Weights of a small GPT-style language model, trained from scratch on English Wikipedia.
Size: 12 layers, width 512, 8 heads of 64, vocabulary 38562, 57.6M parameters.
Architecture: LayerNorm before each block, biases.
Training: a variant of Muon for these matrices, 905M tokens, 6904 steps.
MLP neurons of a small language model. Each row is named by its layer, matrix (down: output weights) and neuron, and shows model dimensions 341-404. Each number is 128 + 24 x the weight over its row's rms, rounded and kept within 0 to 255.
A block is one neuron, or neurons of one layer that tend to fire together. After each block is what it responds to, as a language model described it from the Wikipedia text at the highest values.

L2.down126 [157 113 144 145 143  98 138 158  83 117 104 137 128 130 164 136 115 133 169 163 153 102  97 133 145 129 130 127 140 139 175 141 169 107  80 117 115  96 106  72 139 141 132 106 131  96 146 128 125 126 160 105 124 124 125 151 136 126 131 130 109 141 112 153]
L2.down139 [ 86 105  84 103 120 136 183 150 157 138 132 111 137 166 132 123 113 140  93 120 123  88 113 116 134 125 160 126 130 123 132 143 118 100 142  77 143 106 148  98 109 157 126 156 122 139 133 155  91 147 126 148 143 114 102 165  98  80 128  90 111 130 103 167]
L2.down1021 [124 174 159 133 161 119 177  85 100 167  76 109 152 105 108 111 109 142  93 162  84 144 149 100 101 117 131 114 156 130 170 175 131 162 125 122 117 153 127 121 139 155  87 141  41 154 169 122  84  84 125 151 155  90 131 104 146 144 149  94 116 128 158 166]
L2.down1639 [110 163  70 115 119 126 160 114 104 127 124 109 134  99  97 147 100 145 123 144  90 109 127 160 147 130 122 112  89 112 158 176 111 104 115 137 133 116 165 121 140 149 126 128 114 157 119 178 135 120 131 147  88 123 126 121 136 142 138 179 155 120 147 142]
Description: Name and number continuations. Fires on continuation pieces inside names and numbers, mostly in tables: syllables of East Asian given names (Shin-ji, Yu-ichi), decimal digits (.600, 12.2), pipe separators.

L7.down30 [153 156 151 116 136 125 113  97 101 121 126 106 137 105  84 136 130 101 119 137 167 121 152 135 129 135 142 139 130 144 123  99 138 130 150 122 102 114 143 152  84 124 142 132 119 128 197 170 136 113 144 191 121 149 153 151  80 130 102 149 148 153 104 147]
L7.down511 [132 129 111 107 163 152 142 160 144 157 134 131  92 126 122 136 107 133 140 147  95  97 163 126 115 129 126 134 156 154 140 162 137 139 197 126 128 145 124 156 114 130 200 114 144 136  91 142  72  81 154 130 138 161 124 168 134 137 122 116 128 144 142 146]
L7.down1519 [141 138 145 146 132 102 131  98 134  91 130 152 127 122 108 106 158  76  93  90 123 136 112 151 162 117 114 133 132 131 115 142 174 127 116 109 141 121 166  94 126 136 137 156 150  98 122 152 116 173 107 166 126 148 145 138 115 118 117  84 125  68 158  88]
L7.down1586 [138 136 114  68 129 145 156 177 127 130  65 126 134 131 129 120 170  88 103 132 110 122 159 130 141 104 179 119 124 123 140 123 102 148 151 155 122 144  87 140  82 172  84 155 146 152  95 136  95  96 147 177 157 128  91 141 103 127 157 163 136 153 140 155]
L7.down1594 [141 142 129 124 125 120 139 153 157  91 119 100 122 118 102 125  80 120 105  90 135 130 130 156 130 116 120 118 151 151 137 126 114 112 172 158 175 134 127 199  76 122 168 154 130 124 136 133 134 147 101 125 134 145  63 164 144  96 126  96 146 123 132 134]
L7.down1667 [156 146 101 114 156 135 135 101 123 127 111 127 149  77  98 126 142 142 118 178 149 100 161 147 141 156 142 147  94 123 133 118 203 130 123 132 173  75 158 118 118  89 107 120 108 154 147 121 118 110 123 153 179 148 103 116 143 135 141  81 117 133 136 146]
L7.down1991 [122 167 143 166 114 139  98 166 114  84 169  97 137 150 145 103 138 104 150 125 130 164 204 160 130 141 140 124 141  60 120 135 128 127  70 146 113 129 100 163 129 161 144 175 134 119 174 132 143 102 145 167 134 136 148 113 144  96 108 152 144  99 138 111]
L7.down1994 [148 123 114 110 152 131 130 133 154 164 134 128 161 132  91 133 151 131 103 131 158 143 131  98 106 122 134 126 145 100 145 131 125 101 130 118 143 118 183 102 108  92 160 152 140 101 142  91 141 155 127 138 120 157 107 112 111 130 119  65 115 141 110  98]
Description: Inside personal names. Tokens within or just before people's names in tables and cast lists, especially Asian names: the hyphen in Kim Chi-wan, "as", "by", "|".

L2.down208 [100 149 127 124 119  99 117  95 106 124  85 159 155 131 157 107 110 108 140 135 140  78  99 123 172 114 159 138 156 145 159 163 121 166 134 119 150 122  97 127 107 156 143 120 100 118 155 108  96 159 128 131  97  97  96 146 111 140 137 123 127 166 180 173]
L2.down368 [145 166 158 108 103 180 120 113 140 100 137 145 154 149 118 123 117 109 151 106 151 149 126 129 117 153 124 146 116 114 155 134 146  56 117 104 170 121 101 150 154 150 142 124 146 117 129 136 109 140 137  88 118 108 116 152 150  90 126 101 121 136 144 134]
L2.down1377 [120 156  97 108 137 125  59 125 146 140 145 128 131 128 131 128 151 137 108 181 110 149 135 168 121 134 116 131 108 150 119 127 145 172  98 144 128 146 134 121 151 112 160 130 129 140 123 150 131 148 121 156 118 109 121 111 133 144 144 110 164 133 152  74]
L2.down1481 [105  71 109 123 122 109 115 105  87 142 129 148 189 162 176 172 123 144 173 104  85 122 132 101 139 132 125 115 121 111 121  97 134 130 139 122 162 162 182 123 185 126 170 176 114 142 140 130  82 126 158 138 154 138 110 112 128 122 128 122 130 148 144 129]
Description: Table row line breaks. Line breaks that end a markdown table row, strongest right after the |---|---| separator before the first data row, e.g. sports score or stats tables; weak elsewhere.

L7.down167 [135 124 146 105 166 131 137 119 138 100 162 127 130 110 143  75 132 149 100 122 173 117 134 145 152 156 161 126 112 103 126 101 124 114 103 127 142 143 143 119 152 116 113 156 139 103 156 119 133 141 123 136 118 176  94 126 110 151 117 140 149 120 144 123]
L7.down695 [123  39 133 164 128 164 175 168  97  82 134 139 117  98 158 126 133 133 129 120 146 162 113 100 128 162 145 136 113 153 168 109 106 105 149 130 166 143 105 151 146  82 154 109 132 112 119 152 169 138 166  96 115 109 131 128 104  90 147 124  95 150 133 122]
L7.down795 [110 129 113 150 173 166 105 124 107 124 125 122 150 153 131 166 146 148 153 103 156 156 115 111 144 165  59 159  76 132 122 130 119 123 132 116 158  80 121 142 116 110 110 128 105 110 150 118 151 149 115 135 108 128 145 151 111 132 155 127 162 121 148 115]
L7.down840 [122 134  82 127 195 158 121 160 130 130 166 151 105 128 149 146 144 108 130 119 133 156 106 119 127 108 109 135 150 137 104 123 156 151 122 148 106 106 162 132 128 131 141 142 127 148 122 129 127 149 133 136 110 188 114 147 144 145 142 110  83 122 130 104]
L7.down1030 [138 101 133 128 104 193 122 155 105 160 103 175 109 129 142 103 105 164 116 116 146 118 141 121 159 146 114 150 118 124 166 133 170  83 135  95 126 126 117 136 107 132 131 144 131 125 131 131 140 129 135 110 121  98 149 129 108  93 134 164 148 117 158 134]
L7.down1054 [123  85 153 126 146 140 116 132 116 113 134 125 143 103 112 148 158 150 160  75 143 142 136 154 132 174 137 172 133  90 153 119 102  78  79 111 109 138 149 147 156 145 143 109 118 109 114 107 149 132 140 171 142 156 133  80 104 130 155 101 169 132 144 137]
L7.down1742 [101 111 140 110 116 154  96 121  91 126 134 142 168 122 129 173 126 138 195 137 136 123 115 134  76 158 134 152 124 127 117 158 159 123  76 114 117  71 144 129 144 166 137 148 101 153 122  91 136 139 144 144  98 166 164 106 144 113 144 140 127 101 129 100]
L7.down1869 [100 146 147  98 115 146  99 132 100  77 175 145 145 124 147 160 171 177 128 113 180 110 132 132 112 155 153 118 139  93 150  83 129 127 131  76 105 107 158 142 133 144 118 153 128 105 151 141 143 125 139 105 132 152  92 120 126 146 174  89 155 111 134 117]
Description: Table cell and row ends. Tokens that close a Markdown table cell or row, mostly the line break after a final " |", also cell-final %, digits, closing parentheses.

L6.down573 [103 114 169 194 137 107 113  95 129 143 102 133 123 125 115 139  91 179 145 119 143 140 145 111 120 107 131 150 137 120 150  99 152 144 137 132 150 135 137 146 123 170 116 107 139 141 142 157 111 143 164 146 120 118 137 193 130  97 115  92  80 199  96 103]
L6.down1072 [132 147 168 247 139 168 122 130 120 142 143 162 159 114 142 135 124 133 181 133 142 131  79 108 140 145 137 152 117 142 108 127 129  77 123 123 149 146 129 146 130 158 115  85 129 150 134 151 135 127 152 153 113 133 139 195 101 136 108  95 111 173 165 101]
Description: Pre-verb infinitive and modals. Fires on the word right before a bare verb, mostly infinitive "to" after verbs or adjectives, also modals like would, can, will, may.

L7.down41 [124 133 119 120 160 108 147 152 159 156 139 109 122 151 171 171 102 100 119 124 116 163 131 172 188 151 138 139  99 136 130 132 152  77  64 175 105 149  93 147 125  98  78 134 136 143 139 109 157 148 149 125 122 143  89 119 110  98 115 108 127  90 177 111]
L7.down569 [152 109 164 188 113 116 120 151  92 112 155 101 139  99 138 137 116 160 167 103 190 106  71 115 133 122 101 112  83 137 143 142 128 154 113  85 136 140  78 155 130 127 146 140 160 162 127 145 151 114 126 163 125 149 105 192  92 153 148 126 113 133 139 117]
L7.down613 [135 102 146 179 115  88 117 161 180 133 152 138 114 126 180 135  95 109 151 155 111 121 112 160 172 151 168 143 137 107  98 125 168  70 155 133 140 182  98 138 126 112  46 143 159 123 146 150 105 106 135 138 112 127  85 147 111  96  96 168 111 128 126 103]
L7.down772 [130  79 146 146 116 150 112 119 112 102 120 146 149 157 120 133 142 154 121 113 125 174  88 117 188 137 121 140 179 137 152 149 174 162 123 100  86 134 162 158 116 117 147 137 126 105 145 141 103 136  82 133  99  97 104 126 120 130 121 134  90 135 137 115]
L7.down1563 [166 177 104 136 136 154 117 159 177 139 132  62  82 144 143 101  99 146 161 145 128 142 148 142 154 130 130 119 139 113 142 125 156  66 127 173  85 150 168 110 119 127 133 154 154 159  95 106 125 141 101  94 144 109  92 118 144 127 161 162 135 173 145 105]
L7.down1653 [129 106 122 113 126 139 121 110  96 128 123  82  99 156 142 115 110 145 151 135 127 126 163 193 166 132 103  86 128 129 116 125 120 153 114 147  78  94 123 122 133 166 141 138 106 131 155 131 137 130 115 137 153 122 149 129 124 144 155 128 169 161 137 122]
L7.down1715 [150  96 128 255 137 148 141 145 113 151 123 117 170 140 127 137 159 131 177 133 152  85  95  92 132 133  99 133 122 119 114 141 148 120 115  83 161 122 128 159 107 152 135 110 138 147 137 140 122 125 130 134 110 151 200 103 100 120 117 117 143 177 111 137]
L7.down1980 [138 127 129 103 112  95 130 116 113 142 114 127  78 119 133 131 169 150 170 132 128 146 165 110 118 130 130 176 158 122 179 137 165 125 134 126 130 121 116 127 142  87 128 135 106 145 151  89 153 120 173 164 102 151 141 134 139  81 137 123 132 153 131 124]
Description: Plural subject heads. Plural nouns and pronouns that head a sentence's subject, just before the verb, such as they, the two, Kalmyks, fragments, farmers.

L2.down698 [146 171 179 149 137 158  91  86 155 159 165 146 102 133 119 119 142 104 124 126 167  81 112  98 181 130 145 125 105 120 175 132  98 100 107 122 136 133 122  82 125 161 145 129 118 134 110 141 138 160 124 102 144 140 172 138 121 147 118 136 133  95  79 110]
L2.down838 [122 133  96 155 105 112  78 132 149 127 118 123 156 107 115 135  64 111 121 128 100 104 150 114 128  72 118 126 152 105 111  98 128 152 124 164 131 116 183 139 118 105 142 124 126 123 165 157 111 150 158 111  90  85 134 110 134 179 138 140 134 119 154 114]
L2.down959 [114 161 147 174 159  96 113  96 142 144 153  98 126 117 145 110 118 106  94 103 128 118 104  98 159 153 125 130 131 117 127 107 160 110 107 118 139 170 128 125 159 106 130  95 136 139 100 144 109 145 154 108  97 154  86 137 111 119 158 129 169  88 139 122]
L2.down1620 [126 149 173 159 203 145  99 144 138 121 174  67 106 147 101 135 111  94 105 139 162 112  84 142 155 140 165 112 108 159 160 134 191 104  89 156 102 120 158 139 140 156 142 109  98 112 130 141  98 117 140 113 149 130 120 123 139  90 141 176 149  99 116  84]
Description: Plural noun heads. Plural nouns and plural pronouns naming a group, usually after a number or quantifier, e.g. the two participants, three survivors, others.